MLP neurons of a small language model. Each row is named by its layer, matrix (up: input weights) and neuron, and shows model dimensions 144-335. Each number is 500 + 50 x the weight over its row's rms, rounded and kept within 0 to 999. Numbers have three digits each.
Before each neuron's rows, "fires on" lists the tokens most often at its 100 highest values on Wikipedia text that the model never trained on.

fires on: "cept", "fl", "iet", "duc", "ose", "ared"
L2.up369:541440525525605550581489447477543409442491488598452494569567545490570466531475408446508516499541496507530524558448519541513467511524469477454541487528530546529516449603544565570534425524531454471516526448568521585440575559462469389556530537538508542516532524505543571521601544439467453438528465472567532510528474562461414548503556412381520451445512611463494484454512520584370518459467525533370551533509459556435451435567463468551526444512430501480537523569553486442553515471443500543482469532505524407428448429479457435578505487497499497405460495562508477460535457506512528418

fires on: "elf", "’", "of", "eded", " constru", "AT"
L2.up1180:559527499534510480553526450509459506475433473339450464528521475512480509527454465550399463534479491563536488513445429540488496478527399572548588443503522509452535547529550495467550498460426505513465578451479548468485477552513524538498666492501543475545475519537513473578451524526524507551500576584578522515477434468546529485522531487407509500451506492430578510557565490431474478488435469505541491540514514458551451508518467560500534555486506535467379495503538477470502408538538550566474408561536524424589428494402500541660499419441485412369618457579501448525431472524608424507

fires on: "att", " used", " use", "ired", "ourt", "q"
L2.up816:494587436447510451550519504482521500512575473550537578470490503509520487498514505457516605476553423492507479548525404515447455526456605490413414659469472517490552483496468524510394443535496501463546504496463474394519547469542492550623451453485385488427487415539496568524475394499487469488494514434466510512496432656566556474543434502584508463501496528529515450504445559575692517462534519522495565496476544428487613553409498516417542538547423461475530492538529494539487545539600470417510572534529506424452598475499616487492511437449466630473520507464490545463540561493519613535

fires on: "act", "ild", " ===\n\n", " Ag", "eded", " ==\n\n"
L2.up1004:504395435519541483562430491436505477451510574485434468498507425540475443488466429433488413524464494564498510451495492565531514528574431558482556348534444481576458472484446613594522557526527556632575527454490480510488475486408545427428566477468415491464503514410508485479425452434522536473501451428384531465533434504524430572493452509465462514514513525442572497441595410547372572472598485509457540508538503552486447545524436527455507509503424523513509510486593459513524468524401523526506491463508487536532525488465382522504478569505535399480497406500577395551477501512572461463

fires on: "iss", " appear", " made", " son", " role"
L2.up25:453587542540545463533473544498509548446521505504554477490484521527511536517538544487517605447518532489475446447442467478490465501484473421513533502454508523483553546443519388531504460501440541500562460501615439551504480498493525362503498522585579521348510462475507436436464545514416491516526485394547600586535582515559487418484372532446517508413459431426441568538476444556581459528494574526542394512510526497519472404560522498447494500529498448489468437511498483490479629480468534496515400404454427407519480505469460481489522555510511436519414525603508578479424458487537453528

fires on: " cap", " village", "oard", "ax", "air", " species"
L2.up915:517579564540442383544480489468477513443561552538576488562523499536487504547599488538508490507463561433567398483505511545460505514542374503552484506515503535513513544412423513456441418477439468547471443559507595529512589523480491450603513552514524525460509521460533518381470469472525501556539538558399445482556442539596496547476520490592564502518398495364523439518450515418542454494588528503484467530525512507489487458578507474595568546502514441491482451476477530478590577459519457524481307463489549513507510532475455496461464540541515482438513442506547520449548468473554483528

fires on: "uring", " District", "ison", " Med", "ther", "ification"
L2.up495:461474527511486587494460498446501475507539485511492513639536519512473452488534403478424500603448450515500502413475495495504473492537524539429509437474499545571442487558448576455487553442532478625538508471451512428463495594495545516505498507463542493459535550490555501520514521413562589554501407491409432533617406490482495519553460511423577523551560567530538486402493415418330509435484501504565579494484481503515537523494459521515517487527566517587548439497513448552503434533632455506494451451484455534513484496464379546518458591574419390468647455514490365537479531482573593493

fires on: " soc", " This", " educ", "ected", "ater"
L2.up1503:390598490482518542477481502495484374509565432470509634498498444504490471453564458409516571508538412424469493586522491504463477581483489390445470520495456450520498480472460503562474432515524501583494603512621479343536472486548454549610384475474484514585496494520453535442575398531504567466464473542514501398571448571499533519523573484527544435550502530571547455477406551482568485497444514481488557492491546538522523608459482472407604479462436533550529488530493448514538419529583446547466513504484536557468534444578527478438508431564474611406594523356450486508616520512521553532

fires on: " born", " old", "ft", "ield", "ival", "-t"
L2.up66:471448493460464590497447517440555476507503525449472532530495406519488499443559431448466629453543412489472495504497458490497447546448519438337477539497488555515546447428381524465548545526550490580630459390525452578496499497488512630505454523474366414414452439534516516681513540434514532500502486543501444431450371549512570404461381435420440560519538541532450500433539596486519517528545468475478580408490538467490577580448491470438506428506557468554548525472528450576530456482620546474532552480515410506549532484507416506420523529497487530388500549492432444513514460486509435511

fires on: "ase", " company", " service", " par", "cast", " English"
L2.up699:503557555488451508361489513526516550497542541499691450467494416515543515511549520444538563472564464440534485529550537420489513570468519440523448533495535454535531502524475465464448473544491504459546633510516498455500499446531466541572488503530529494476550442501559509441514453547507498489521607561597494580523480492541545447448339487566587484537544408516459549486488569509591458476405526505469514604526540531505593515438543498528574409511385468526537517557459487508481663457483481466524541542533517539486559484585608455410498474510517576613500523449488556436589524500503528514

fires on: "ce", "cept", "of", "artment", " iss"
L2.up1297:486560554531533552485504481491492535459419485477439495544517530546516541537507494483489548500446427432561445561511425494489495530473485497425599481543516540472501534481500560616506429476456530533477525487444485591508494550500610574583425471525528544565430495567522496541625483537521524465467533437589503449485455578518520538596488519442485527497510522518494545508482589534464446490486432501574496426460476437525523466515479534512553493501712443506447470518477513557549560536559549400535548431535538402498479501504399519566475584437465494420455474534521462527498525503559419530

fires on: "old", " since", "hes", " bas", "ball"
L2.up1504:485496377559512573562439490504503409500453507559440506560536456518508479501440486522425567574470335529428520510395494545522494506526513486509559442552515531488479500628491624535546533520465526460503525448608453560453467579475533492468523528502536525579527551550575555643530496505500538444539507470448490544515497459442481487513508439329530495456533545502489514437537420504402523524567490517490567423498462556505543449481522572585487474509644522539566485509511461480544472527577483452499499523517503583426481505479401543538497569596512486343581533550521441535476529477464534516

fires on: "form", " join", " down", " repl", "leg", " hold"
L2.up445:498517516494566469535448495498513548483532363505539442584484526518543501527554479498448350465486501605548488449463473529502472530482489457469467455461536482500592519550473463524440445453505455498528376480562431560492540489472606432515560560553506523504525514577461485546539472462484539523523441461522518464542460518515556501509488511390463556493461481420538484543452564606587514481524567559559350551454509471471577406586457532590506526509501478630495537414521502514530487533577579493548463472503493418431453525427532503531486451423482515546455513529513545505468499494467516538

fires on: " both", " including", "|---|---|\n", "ago", "clud", "|---|\n"
L2.up801:467540493518462535443428471407537415509542479554418508537514397502497521493478536507533425453484497508441501515445498530505503449458548484512567473511470537515565503538530547493412516482516484414422491412494621582474555467438458531416599467537492550566471435585429534534471541425508479535492434436515544500501525458407495502489550501595473519401446513532529456459439487458556592499563530535411434578462530560458545455573452547555536437501625519527501524482525527482572384510514566438536528497535571465563467489427473532588528496509565522481418583544494481493505480502443430508

fires on: "ite", " book", "ject", "nal", "uthor"
L2.up279:502492478424535434430519474468465572497418457428516478588496544524474512486514419492444454545469493523562480567563410495490494485555518489460423489447441575453517470571470536502471489485566463557510529513491437529417466560492473485471515522562472454501550513583498534590509404461483449498557575544460440482382470537492489499452597621517552390527531440504475433485493456574485538513524437529546503510469422457513541541550589521411483470464504534578521480485505448522452482456416493504504499530513534504463477505453498448472476385554495490502508497451553447444424504464392540515

fires on: "ke", " Afric", "fess"
L2.up688:490460518557492484539576487460521515461496476489499502516503543528524509479499420467445536530507475504548505567498456498557481523518480527395446396457531528536479482483413603477527545468493522557527539436550458595487487530553501544432522462475506466523464560488495498628503455455530554451490459512479545489509502538522498484508407508472460503520523541484518500378532553474396545510489436512515610417467446461481498574508505577492435542514600477527471508445636474479566437584413595450478368496520489511558545504480426536579489453374532477484418415476550320548468550493506503450

fires on: "eded", " =\n\n", " They", "erson", " loc", "ended"
L2.up1162:558466450485443484575445513448499437498532377620549437534514446465552444451502502461410453536524518465466514460545555584531485489492537494471461519520517510506505504519475519511508533551450506454470504569541529413524480456534497621488508400535471571568536570524518540526479553426495521515501415495467463426547467475495480561480505358529517448492564516521568511317539477370570481470474536512444600422503549511507586553495501512530559484493586467495606518477533463534592489488523371483480460580476567562543506471520449523525454634528493495490470499346423498449519476484536601464

fires on: " new", "rist", "_", " different", "ney", " Alex"
L2.up296:514606455469520421498497511515495468533450470568488538445507578486523485517414513559549655519528442531392501483474592521462534500477634461493508496526525552495568557508470416511504470459468517435379502562491558484494551464564501475531462526464579518565510536597506522645497561631462447480563500508556525564611515513515509579596513492546502501513504543464518450494453519469581536545514586509417507554466479501500490493461507545514519563507590553508489514513566543489584455553653523540448539587509531495439540490524499527570507524539550599451498517558407555485599521516447404504

fires on: "ctor", "ief", "urs", "..", " Film", " Count"
L2.up350:469544588529467502474587494519486559493490504460608494613466536533457502506510474509506392496507651406620489522629460419477475521507488571575439604532512478525535485413509491535462507428507494552564517533436498386469484465455474530513441511465536449400428467397469479458542383418528497474441469515552512446553509549567510542483440562616574511576485475529513489516548511449496395471310487448640433522532477467501499427503505426486570464520415513454447490465523538555380487495465531479500393444450452419520478499486493489463488481530422436595526463437523506485509494529647444525

fires on: " do", "%", " California", " located", "ology", " Comm"
L2.up887:441535386471512428415537515485468508487498464467532564435496511463497457481473489433481580569484506503482482471488538606472505508488416394438489493471480551482504504514423582486488427576489510399519559489500536415502509495594489550564507425469476560483486506553544528424476546539454462523504531496487518525467525518498548545578566502555492429462499538498539447464494492385528518516469554516432540489489525499515446540438479513468536461461565516465517471520459478441552481515431398557489524496521594593553506491512450471539491573514507545424654513532464472437505514471486572499

fires on: "ise", "ization", "form", " spec", "ame", "\"."
L2.up1087:477659425450520428423581501537483507491487440523545637448496521536488546485537482510508634460465494564565506463505471514478499615510564435498500524530471482417572524477470522455442350482436471479494451495540427477480500543550511520540347511482528463485497520557469518490604495618490485432516566445542539567496500550488570485610526513569494494535507509434448509508420571573619485493531483498580509430432508502475539496412538556505478507517657445540528466478497523458529485504480454494515534492482467480473476499547540508525508476580533583419567479483452474528517509490485556492

fires on: "ier", "ime", "lin", " served", " X", "ld"
L2.up1280:503510505487576438481507511477480512475501495498475504503525530505526525420491467453475512522578437472574498447516474541455495517504557465417470594485492573538569545540464566511507467535600495623508468497473417575506516489471486544550410513635488454446569604611510493487547535539499485528510511530597533604489384530505542469478448559527524513541593414517425486499430643581541470545483556478489401560519561451446490473493563534441420502433517445543496468525476518491368559527389372503500527528569561435372480427539505450543471566459482527556572597471461519508462450549475427562

fires on: " head", "ody", " government", "ining"
L2.up89:471441431468499455408501523496473450516529513549500512475543398492511486454472488476528431529480365494475507540548609552515456464523566513479461542501499475551469494618507618486433424564536491498465551515556613403537493469559416528563475424501514487523561531552520548448459460568537552475493497525431395575539453522441481448541520509553495399492554515539523446422471476483456488422535513448340560513502488531539490636545480528528502442471530518520545488569515482528531510499485347548487531538532541566391561497540553489518499501644471577455591450431523516458488561478446577513

fires on: "ity", "ene", " met", " British"
L2.up536:509419454410519550497404461465498503491531527459477514546523553466506490504557529513550558585485464497440500516501538523513508444475559606473453485574406507543511466430526458467409509451533537500495499545486468567514522494504537547521501419445402605487543512495454488532599416508492517500483445546467471431510465597472390579476564493548467441515517593489511500441511431517449544416637505495433547566507558524490607571556481436612571526534556497518543523452543523508556503472541428365467401463549497613487558528512496516454484526543527496500462525411452457466555500524536518490

fires on: "ject", "oun", "adu", "_", " o"
L2.up1447:499386602523489463482547527474486423510567499517436502423430473479514465518551453532574564527499517503494498498532542443471501460463527495548459533503518444462474458537528463543507530494503489351458459494461473321508521490570431561572417420410485502642449518545474510503576495465506525474453489500447363496474548433469496525521561526612543424531431593577493481478471574380451540455565496478525535434442465452538484505489508442395500491466532519545491503515532497537578514495602600507519582518514531474490543532555477431502529379458451546507565498487614449443604518504488557484

fires on: " but", " name", "oor", "rib", "ob", "ng"
L2.up1149:523402530483474522432436465443446435504523489579429526468538521538474486517528461514454494493413552413542512478526468471527480590501547559521530395498501476477484509558448527594423469399486500517434553456504413422478487517407580511529541448442475507516473499520464577466575492515488479551454493504550476432452501503450488469509499510442510529510520607525518570524519486529395510509526436506581389525519468556476538503495456547466583508502590477489529502433510464515487450553599540473478485533509448522487433469469451513523452486604502504497534435566441419538513494493544611522

fires on: ".\"", "over", "of", "_", "ock", "field"
L2.up552:465566407435561452507542508512517549516488407420482546415478522467537483476485470441462545512544413527509505539499487545444512525450499485417424593474495543460576465504440496517556438536505492482650481466435522568523484492560582501506455487486496497481486533595471474592472557482457482492503501557461515478472521606550581545563483483415423520502477520469519464542433591533554563539628540536489509411425501392527454629510484507435452570462577470550514508515531543471532476532477525516533595545507511476517507541449534515487497523349458548473562470546506548462485521499490553534

fires on: "ts", " join", " report", "icip", " House", "leg"
L2.up1177:491561499491593491460545475481436465454512418450483481503444509458483467478551481529449432437453585528544500518520469480487513516452393531409499573465516521525529496450562476540468445474498462411549509475420514512474458438465537535492424600569440530506488460527473548511444503515500390515464493490536521472423497566548489576472545479443396591376421499513530476489453560432656497583510527560559424561499552507459504483447499505496488557502389528519496522480490519428512444536530453476542532504517554438573497503489506485511521545444461429480596500561426556494513494491483548508

fires on: " ev", "ology", " life", "adu", "ordin", " desc"
L2.up521:470649547581488408446547515497469513501486423373544567494514543519494580479459448429495607495437511571523512431485490465477500590493495512560484499459503454497554511458577532543504453496459459528519499550528358402505464526518488375477424505608634512438556570565520438482505557636489508545545581441593571592532507485530572450530517506542486525541443459470528546509495519415564471507498471528590402528493569515553481446564507425512481464507425501520491497513454479467450530412585491583465482516487536453415435429563450480512533545541510491439528428520488585475488458511556471537

fires on: "ied", "ired", "ined", " Fran", "ram", "cess"
L2.up41:495577554606507409628549462480537542474539531379599471428450496498501532546465538488474546453565443498526476480496475449504506498417442444470509533512506559486394525440513412469493432494514518560498438578579582614455542549530525377551478599644567517389533470511559484472573511555487415509543584479488538549485568567586533492457439608556425538449467414491493488560520515500584527528538548538486543590462506430460499501601531518607480465536447473490472513542528527486560544529525592448490503462538513362461507476569519452529492525484473466607497482536526530452528570517492544513

fires on: " co", "ration", "stru", " include", "inning", " profess"
L2.up1256:446515437491490507451390484444482436498530486729477465491537439465513457486500471487498488491485391525419545512501459526433475538534586432427459602545490528508498453530444573493381521443501430507542473460447500435497480468474523543565413543493522542513529445561479545691530513438508522515538473490541394458534509496415505478494501523448461509447484591532517474535380547432475513482627538472437499492428484481487577544528489521444467492482607562502579507501502528519576509459559442488463581538532515491479595464585418481593502523555443577358551547529352478457559511500414455551

fires on: " success", " marri", " rem", "pr", " larg", "ember"
L2.up657:496538460496549555574484493483495507520551453478429411576457484457512489484491506469478434551469346553437487467491536527505485418510517478445501548534527570490492483524447575503521577567542525502624483450487484588446522512475459474488576563538482493524559542494539530589367469421463529527526467420434479513515520483457465572462444518377479515453435523517528475508528351458503525497507564508417526505540536560520532466551503474462368501479410539530529473549502458514453514497476462503544521546537492479406496529481515494553501534455499448445556531545484510490498507483498492526

fires on: "ise", " history", "duc", " been", "ward"
L2.up379:561491511548456351421512536519524428506460482509536465513480476496500519527501495417542613497514446482399486482584501416452524503464520444621446496495564448507452515513506460444569532488454508607421500524582563413498504466538485523498379461490549469474532445585527502613477501639488456548505649457498514551620536452504507489472635560540579559513552491469469447571425536533568502472377482508446531507466469535532526488505549525623516485518383436529500511538488456476532538451383574508461670490524538510394462459557559452537538454472527512526461495535467562482482484530454526520

fires on: " success", "ct", " following", " later", " marri", "eral"
L2.up585:561456478487569556482449468520498510501445451589473508537544507521468515474488465529452450522442346484490506433464535479518519489512494540516576434469517574579474475597474588472518526502475516505500492427577456656480467545401569488362550569553498514484627514482476510509462428493486531472533444524545520531519471458422479505478485422346446585450565491446471555467564398570447518545523490484431453470552493576432488394551515610647461517498533489512520487538569502425457530501419413529477512486521412481405460486432470551499490611593515462413462521543483474532451510500435420512

fires on: "ley", " Paul", "our", " State", "ge"
L2.up964:523535416549562510567483528486470439458489409486413466454491531483505487459461455482462532535459438579401531520426513600532503529541502453408473488499495561457564511464452502523555469534486473492552515526405535523575493528479524500547462588512510545479575565522472534491589566509479466524551466553507530467481515505512481608552490504427419516392438501495582426491466467427528521502604534545454538532495559419463469467530460453396408474489557548537543551505493519462595450551384429563476521554496569559520491452524470448520523571459527499401497519593411480451486513490537539519

fires on: "adium", " used", " perform", "uring", "omen", "nal"
L2.up1142:449469447401511452416442488477533472499479500508535517567503468504513486471483505415533599514483427480441501551511522502492483574461541489480474550470492481456481479555389570360495510510515521611528602560530479451553495500543524492602424473476465477429503489528524500478436502603545516507485486447384416506553452504486536448535437466485621553540603517478455519419409490579481416480493479496481601473496491494495617619417536626274485502495559441489580467503536409532482495564616465465529559513528437530512538482535519532499478526564509513482532503457428437555473544493545513502

fires on: "ity", "lands", " song", "line"
L2.up721:520461504445518495530473513460511399533488434580375540467451507510500516489513466488508404468484513544512517473564514442508566610515482511388495587488504542460522477573489473495501468487492489436492565486470557463504475535451517629501469494444460484555493449478440514531531592516453450497507508493476514487527531547478587565567466471528412500415475544511670509554511540592577543502512500505483491535487512533470514578526499453364514478497535488393507555466501519493583501468595494515477501594527519582460507479448597499536517483497525553348604555547425474485517532492513487513

fires on: " final", "aid", "aking", "oun", "_", "over"
L2.up494:508557511421468511503499523588519481475510455427538508460490439470501509495588471511446612515584462486556498500557510462486489526480561527506414657520535479494559486546468442488486466474544480460581464538598480415512488513543540540520368461547555444501497464601516498449605464418469547492505574507516439609485495589487550556500499437506530487507490556475479483442408585347524530454587480475612502376444524425570562450511504506545571487453502516570554504479455550603517516429654437546498512487531500450483492505525499492541543553488423504512623557430565594424571569483508556536

fires on: "ton", "por", "ington", "ink", "_", " Japan"
L2.up626:536496516502474403506613478504528615507514578445487483425492547498472473430548492538488542523440616454578594541406515521498512519519476554434441481460482481492558483458435515478462465439580459519588410452526540601454442516435539525526538599471487414509481525594550529652551537489493465581485460504485579470381351520529523538499466637459385493477526544511443487410469548526482549542584464525475458510524495500471480575517486491448392485490444579592568545503634520554530532534409535501485520518461562493514443526417466435521513470408430502486470526497436438494530513486479545444

fires on: "cept", " same", " iss", "_", "useum"
L2.up180:529571577479506530511559480504497546465416483522502540371442548520498517525474541511562523471556542498522473507546423475422536476430554513467499580500483568472528472476515460470465471502445507362440465503479512597515575534552504557580448418473525550493432454629403465585624455539514446526502549474583515534470503528508480533552544459609511466503439496516500467532481649445437488498586536500506448547451482423489471428570557515487478507528605428451446499439504551496487546517571631414458489461507546422505503520504492464528475518428509537479510440444571518442521507510469442497

fires on: " reg", "iness", "fess", "ified", "%", " following"
L2.up1449:427451430442526595471445478506471459495540456398475596506576431505494476504569474477473372503554538475473531517543487488537430561512449502478531480496477453506518452436471579550405456425478443571536546472531405428532453519472540500632481379442424542500459463508488564418580551479498505503467507500496511424519484572490504531536582462402558609512475595483507494469480523539476493503599519523486528447455536545529571587473449477467585514445478472553531508471513511559499419542591503524540591504523435440585475473406453539533495474523492528464525480453446479529471536490560540494

fires on: "reat", " Year", " general", "ilm", "ments"
L2.up1356:477517521469525533525464566492538417478556441509416595532510556485544513483547488483536589486590558542436515525580523547486499519524567550412502617476448489455505469529424473587358525475512489471451451533436482491519489480475541489502404371411458513424489387559428532589557497442488468498520441502492485485483491577435489490521467616485486526494399540530523541554498609639619540493524532490480509431450459539517500567496534424444570498521505478449540532482539512515548458491492516528494496562464399550582514509475448514507544418491526585487441500421417489499485485490396521523

fires on: " cre", " eff", "_", "hen", "pr", "ember"
L2.up1091:460464463507531572549523441473509483453475388582467498474532520486527491533446444536475451525526413489509522531467505497473522557516477550432545446543478522475513512493496512530473459469460470594479497513512457734445501561457595517518521527476494566540472529468456476607464573563531468497528431462452503395428526469449461485506558466363477509530526481380516590430517535474506496547475494500500527469542506489410436429509502536450499545492650530487492450480494483454494452524485500537527498543525491525451474475459372554571441534566513434391476507479432373569510412481465432468

fires on: " co", "ese", " deb", "_", "velop"
L2.up1306:454433537447519567388485487476519574487537474629560466583515518513544510466518477509479328513521494521544534554522485504473535548544548474373451454462474512432488480429413538515519464481521477499569580555378512612537486491493578615536475481462452477385481523490505476659479578531530511458505449494460418485454412510440525445554476479471503502508571543508461466438527574580582516461483474480492551467459502408470544549476565577424436472506650489539538486443545539513526449507476550492544436490491475601510558481475462531524479508515469537350512517462499346516483551489476451485

fires on: "ington", " water", " began", " port", " la", " office"
L2.up1146:435507510564446530479571502486479486491503575504578359591514470463537494501574454477500480532507495445435516494572481549441516538586496452528466531607524492494487493416513493440514565496504436536580538537404426388538528401575417582568507441430406505522531553446557539543529545416494542476477478531446447383478518464471471526496441465502566387512509560490501427428449479459415465401363525515492609488500486510507534564429543424536517466488396535513573514542480422527566589518385437584475540537463481567525566488546451463464514470519469510391522536459336440443503468501571468502

fires on: "ory", " State", "imes", "view", "_", " General"
L2.up1235:475553456481607459523489536536510360518458410486436499408470449491525531505476414479478614507491408541476516496436522484503533538461479412486431509482462476404486568454475540553458476524446491493418615452623567573510468537472521522532470438490501534565561481610447448626602544622495474599493498459408554518502583503541515504595514550482485511438488435520534508410439537552602504525452557547428496521492590429462460495451524471369487491519577481568466521439562487465563457522575570465522542557510618549400492477477454561553512497461542513461439493518457467533523503485449483472

fires on: "ble", "ff", "ze", "field", "cept", " char"
L2.up370:541410588465412569468466477464517502512566491516469485499499491495528479511559576474471693470566409473517496486462525520494538555471550459378466469489526485475412445572508468518544484529491474432463594479475484448554549511558470525558435463466457463615469466609504507478509530555530522499512647477444353520395495509432564472534517419503500436552431494515464424576545637412438525513470468517480555425508541550513496503490540558567509465509561468444530515512500485454598485491695516526494494547500533467510605561470428488538495565470525610430541535470459518483569487503491547509

fires on: "ics", " may", " They", " med"
L2.up410:518367407518487563400474453476474453531573376572468487551531464479521501498516470451459464535446357484423550443476499502502536529562552537483496483566503472497507521529431587461456509498497432549532539538447419456521520505485535436507517491439423534589537487459448548439505522527482516452535430504514453453396555421474536539537536423386488469527504528427562517499426512571561517424560557549457575495475558577490521575488469466613487450508566479530567578558537465467579490522516463655492499615503442590372514495489435505524483404605519552496533482502433443493441493456509455484

fires on: "{", "iety", " This", "iel", " rece", " against"
L2.up874:462570544510513449452562514496538389514504473403505510414466538434502487517508438434544436463537575519522489527516480463521517513423421470544477503450482500471520542385516463495510489462522505536549552551529574465489530425540410542463458492501499454542473587455476451603491598517478505534463497581478495513554514525576532529492487536554441522560506495477533393468449605399558521555380467544541544514476526521476474552453533448434532541490406523524452502496434545414500498509455602513468446504462617413490501508506468537519541456384521499482513521499519521491610443520439411520

fires on: "ents", "cept", "imes", " years", " crit"
L2.up886:505526503496534399443566495483475484505490517419429581553506491493441497448362379476553399553442455528529524454541579497534461472545442477540494489494484502517529550531544641476515498511446513453436560504599631499501497501494449506497599474476559466469499597546463447525469530576504451514480445559451487592492517470572508517568575582560468472525535524499530445441543480565513503527412562509467447554534493539515420556457444528499524642486476502453455477462537493447480408524510492546438381541553622425509499482528588485579477496510552487458591453589630459493423501507501473459

fires on: "able", "ston", "ere", "-s", " home"
L2.up883:601429541548481416570569433520478466508465435494426532447523515538474453501537584563503605484452566475476506468548493546440528460462537533547488581470521527555547453506502492554574598466487514438578436488430466363470520508508466442406426553515463440660512507493501492511627547444486469495519584463481474387555547511531521599520473527510388562456475499484513473523540483422408541498590429516584458469509485515492460525540478422555493471578539553510486553455518547510527480502544565446454567526477505495528497463415482484412533533492440464446525503593536569524531508507565515476

fires on: " ar", "ld", "ning", "ft", "eg", "ated"
L2.up1198:593448423569527505522551543499478426488518436415460448579534480495519459453434454542538429590398496561472521512566516578487478418596473481427411520565490494508517516538490629529411623492478461463403574524434542435444444479455469542420511477500497470480513581542526550485389405428485433474523494465392448538485526539496497552535512515473451508480465553489555442396512448485495554510455573502498552545483497524507442534477507480484465480556514601504532490486507493528474450514468365513462499626480525577513540489522528498475560557548451483439520493569500450521485532499461554444

fires on: " ext", "igh", "adem", "cl", "ient", " each"
L2.up349:492576416520573497563520463468551490480509475481524495504491560457504509445503503481399578507632515539541504613445458529491489513514483535448499583511513609505530462459450588541500482502573483569500468468407464531558453542438537559539493558515483532444522559524517478662442517438519531623532479480596476552482445564532536554553476431477493561550447506533538515427470520416508543553523508471447535460468443453485456502544468551395419576471572492486479501498569531474429460509470484484495542523537474488463470430455505511424509558324440456429544456507456404480475553489488436574

fires on: " there", " until", " educ", "lands", "fess", "ield"
L2.up1400:445458517459450530447442517443512480473506507497526498565497520500543499504547458500467428604532543507519482517470446451514475590468461473404498506509521517489529443454408482505448487459540477582620533553537339550486527528487539494504480418535452454403461568520521484604582471429514513479495527513529526449528461547583500485449449533446484527515521549493473517464497532407495470521471451490570523482519549468473582495506511477495595476468419452576467498360582474549470438477599609448502448465546460484470500494536433532467461545469461447484441474497550410539467516513605386521

fires on: "amp", "ages", " describ", "ele", " requ", "to"
L2.up870:490548520532444459496596512498508580499482670548497438608434546490491510514474472475542511499562377486542523514552532524481488557494572401438472579518500570567475447469504469456546483540559488525624527547446572444444554452498429552585474554564519439338567551417503488476530484438488461513515518536621475583481484529507445457491446485577599534501456523500500482549507551464422502412460596436502492583516515458549453503536570522480438452527455503461595523588541458521428548513453470570485505565448421450367561493591535453487523487571406522512597568473430538485479454513518579531

fires on: "ied", "duced", "ield", "ilm", "ference"
L2.up356:513412454478407534502450524510515427529591609450580551546466444466507450499555540494550477517537576524499553506547460478523561492493544573519483517523476433459475472492474518551480542501560512492484617539490507401542502489518378469564505443434500497487364411512501518498503429474507509467483503515440421531485578476448453438509556485483559450560461481609497513512522523460452489459497495495485622531465485445555561721419532451385578468508418489487530484463543463556545455464516586496499520546496491522524581505427474493489476433470506532526428413427533425522546494519533555485

fires on: " All", "iber", "ient", "fter", "ile", " Tom"
L2.up51:435436449501482535449507460443475426529477445500428543465506484482499480513445475482398626550518418575516479477394500552515493458525497493515546414534482547448488477540442583516549487509500504582564561457582497522486475583550558492577471423460500528559555580532517530516523577525512541524553569537377531484513506514495509520613554591421463428506494566470537475515550465500453549463587514515483615432450514477519469599514483489531456493500502565448519523562491449445553444504539519533521536556544570595515532505444494512594488409504491518454652497482555434497429544494585578485

fires on: "ays", "of", "ions", "hel", " population", "_"
L2.up1527:468557441472480489498547509522459470516472327310505561503532489523526537512553483504514569485512589495582462551469447514463472546459510448515471471496508479381606571384411478519492447439443490556486562596444444503513527516577540551549466402450503458546438603544483528439567562624482491554531650578528520471473476525610533504586560527456489483576539521478461500568471601534606440517508476540578450461507454438534505471459489472443478563494517412536462510474503517450504466563649570458478488501508518485516428532503542518480492344424506535495463482540509538527508494493582536535

fires on: "ives", " Em", "fess", " They", " Hol", "sp"
L2.up269:519447492478527487448495495461487405558502511577448558482489494476501491466516453470421547560439407521446524434458500519535561466495480419430533401497512554454464491587459593472549524550458494375437555465521556537440492519550503484538461463467488534639542491592490505557542512538494416453532503515501446555467516458485572481614538478455464475460528525473545477475476582559451589465559532540448554480463515534505471511509534540442507511492557467506527526533496466447667475536545503555485450547524575603500464481475477504555489501492504542445609499530538488464496482472491519484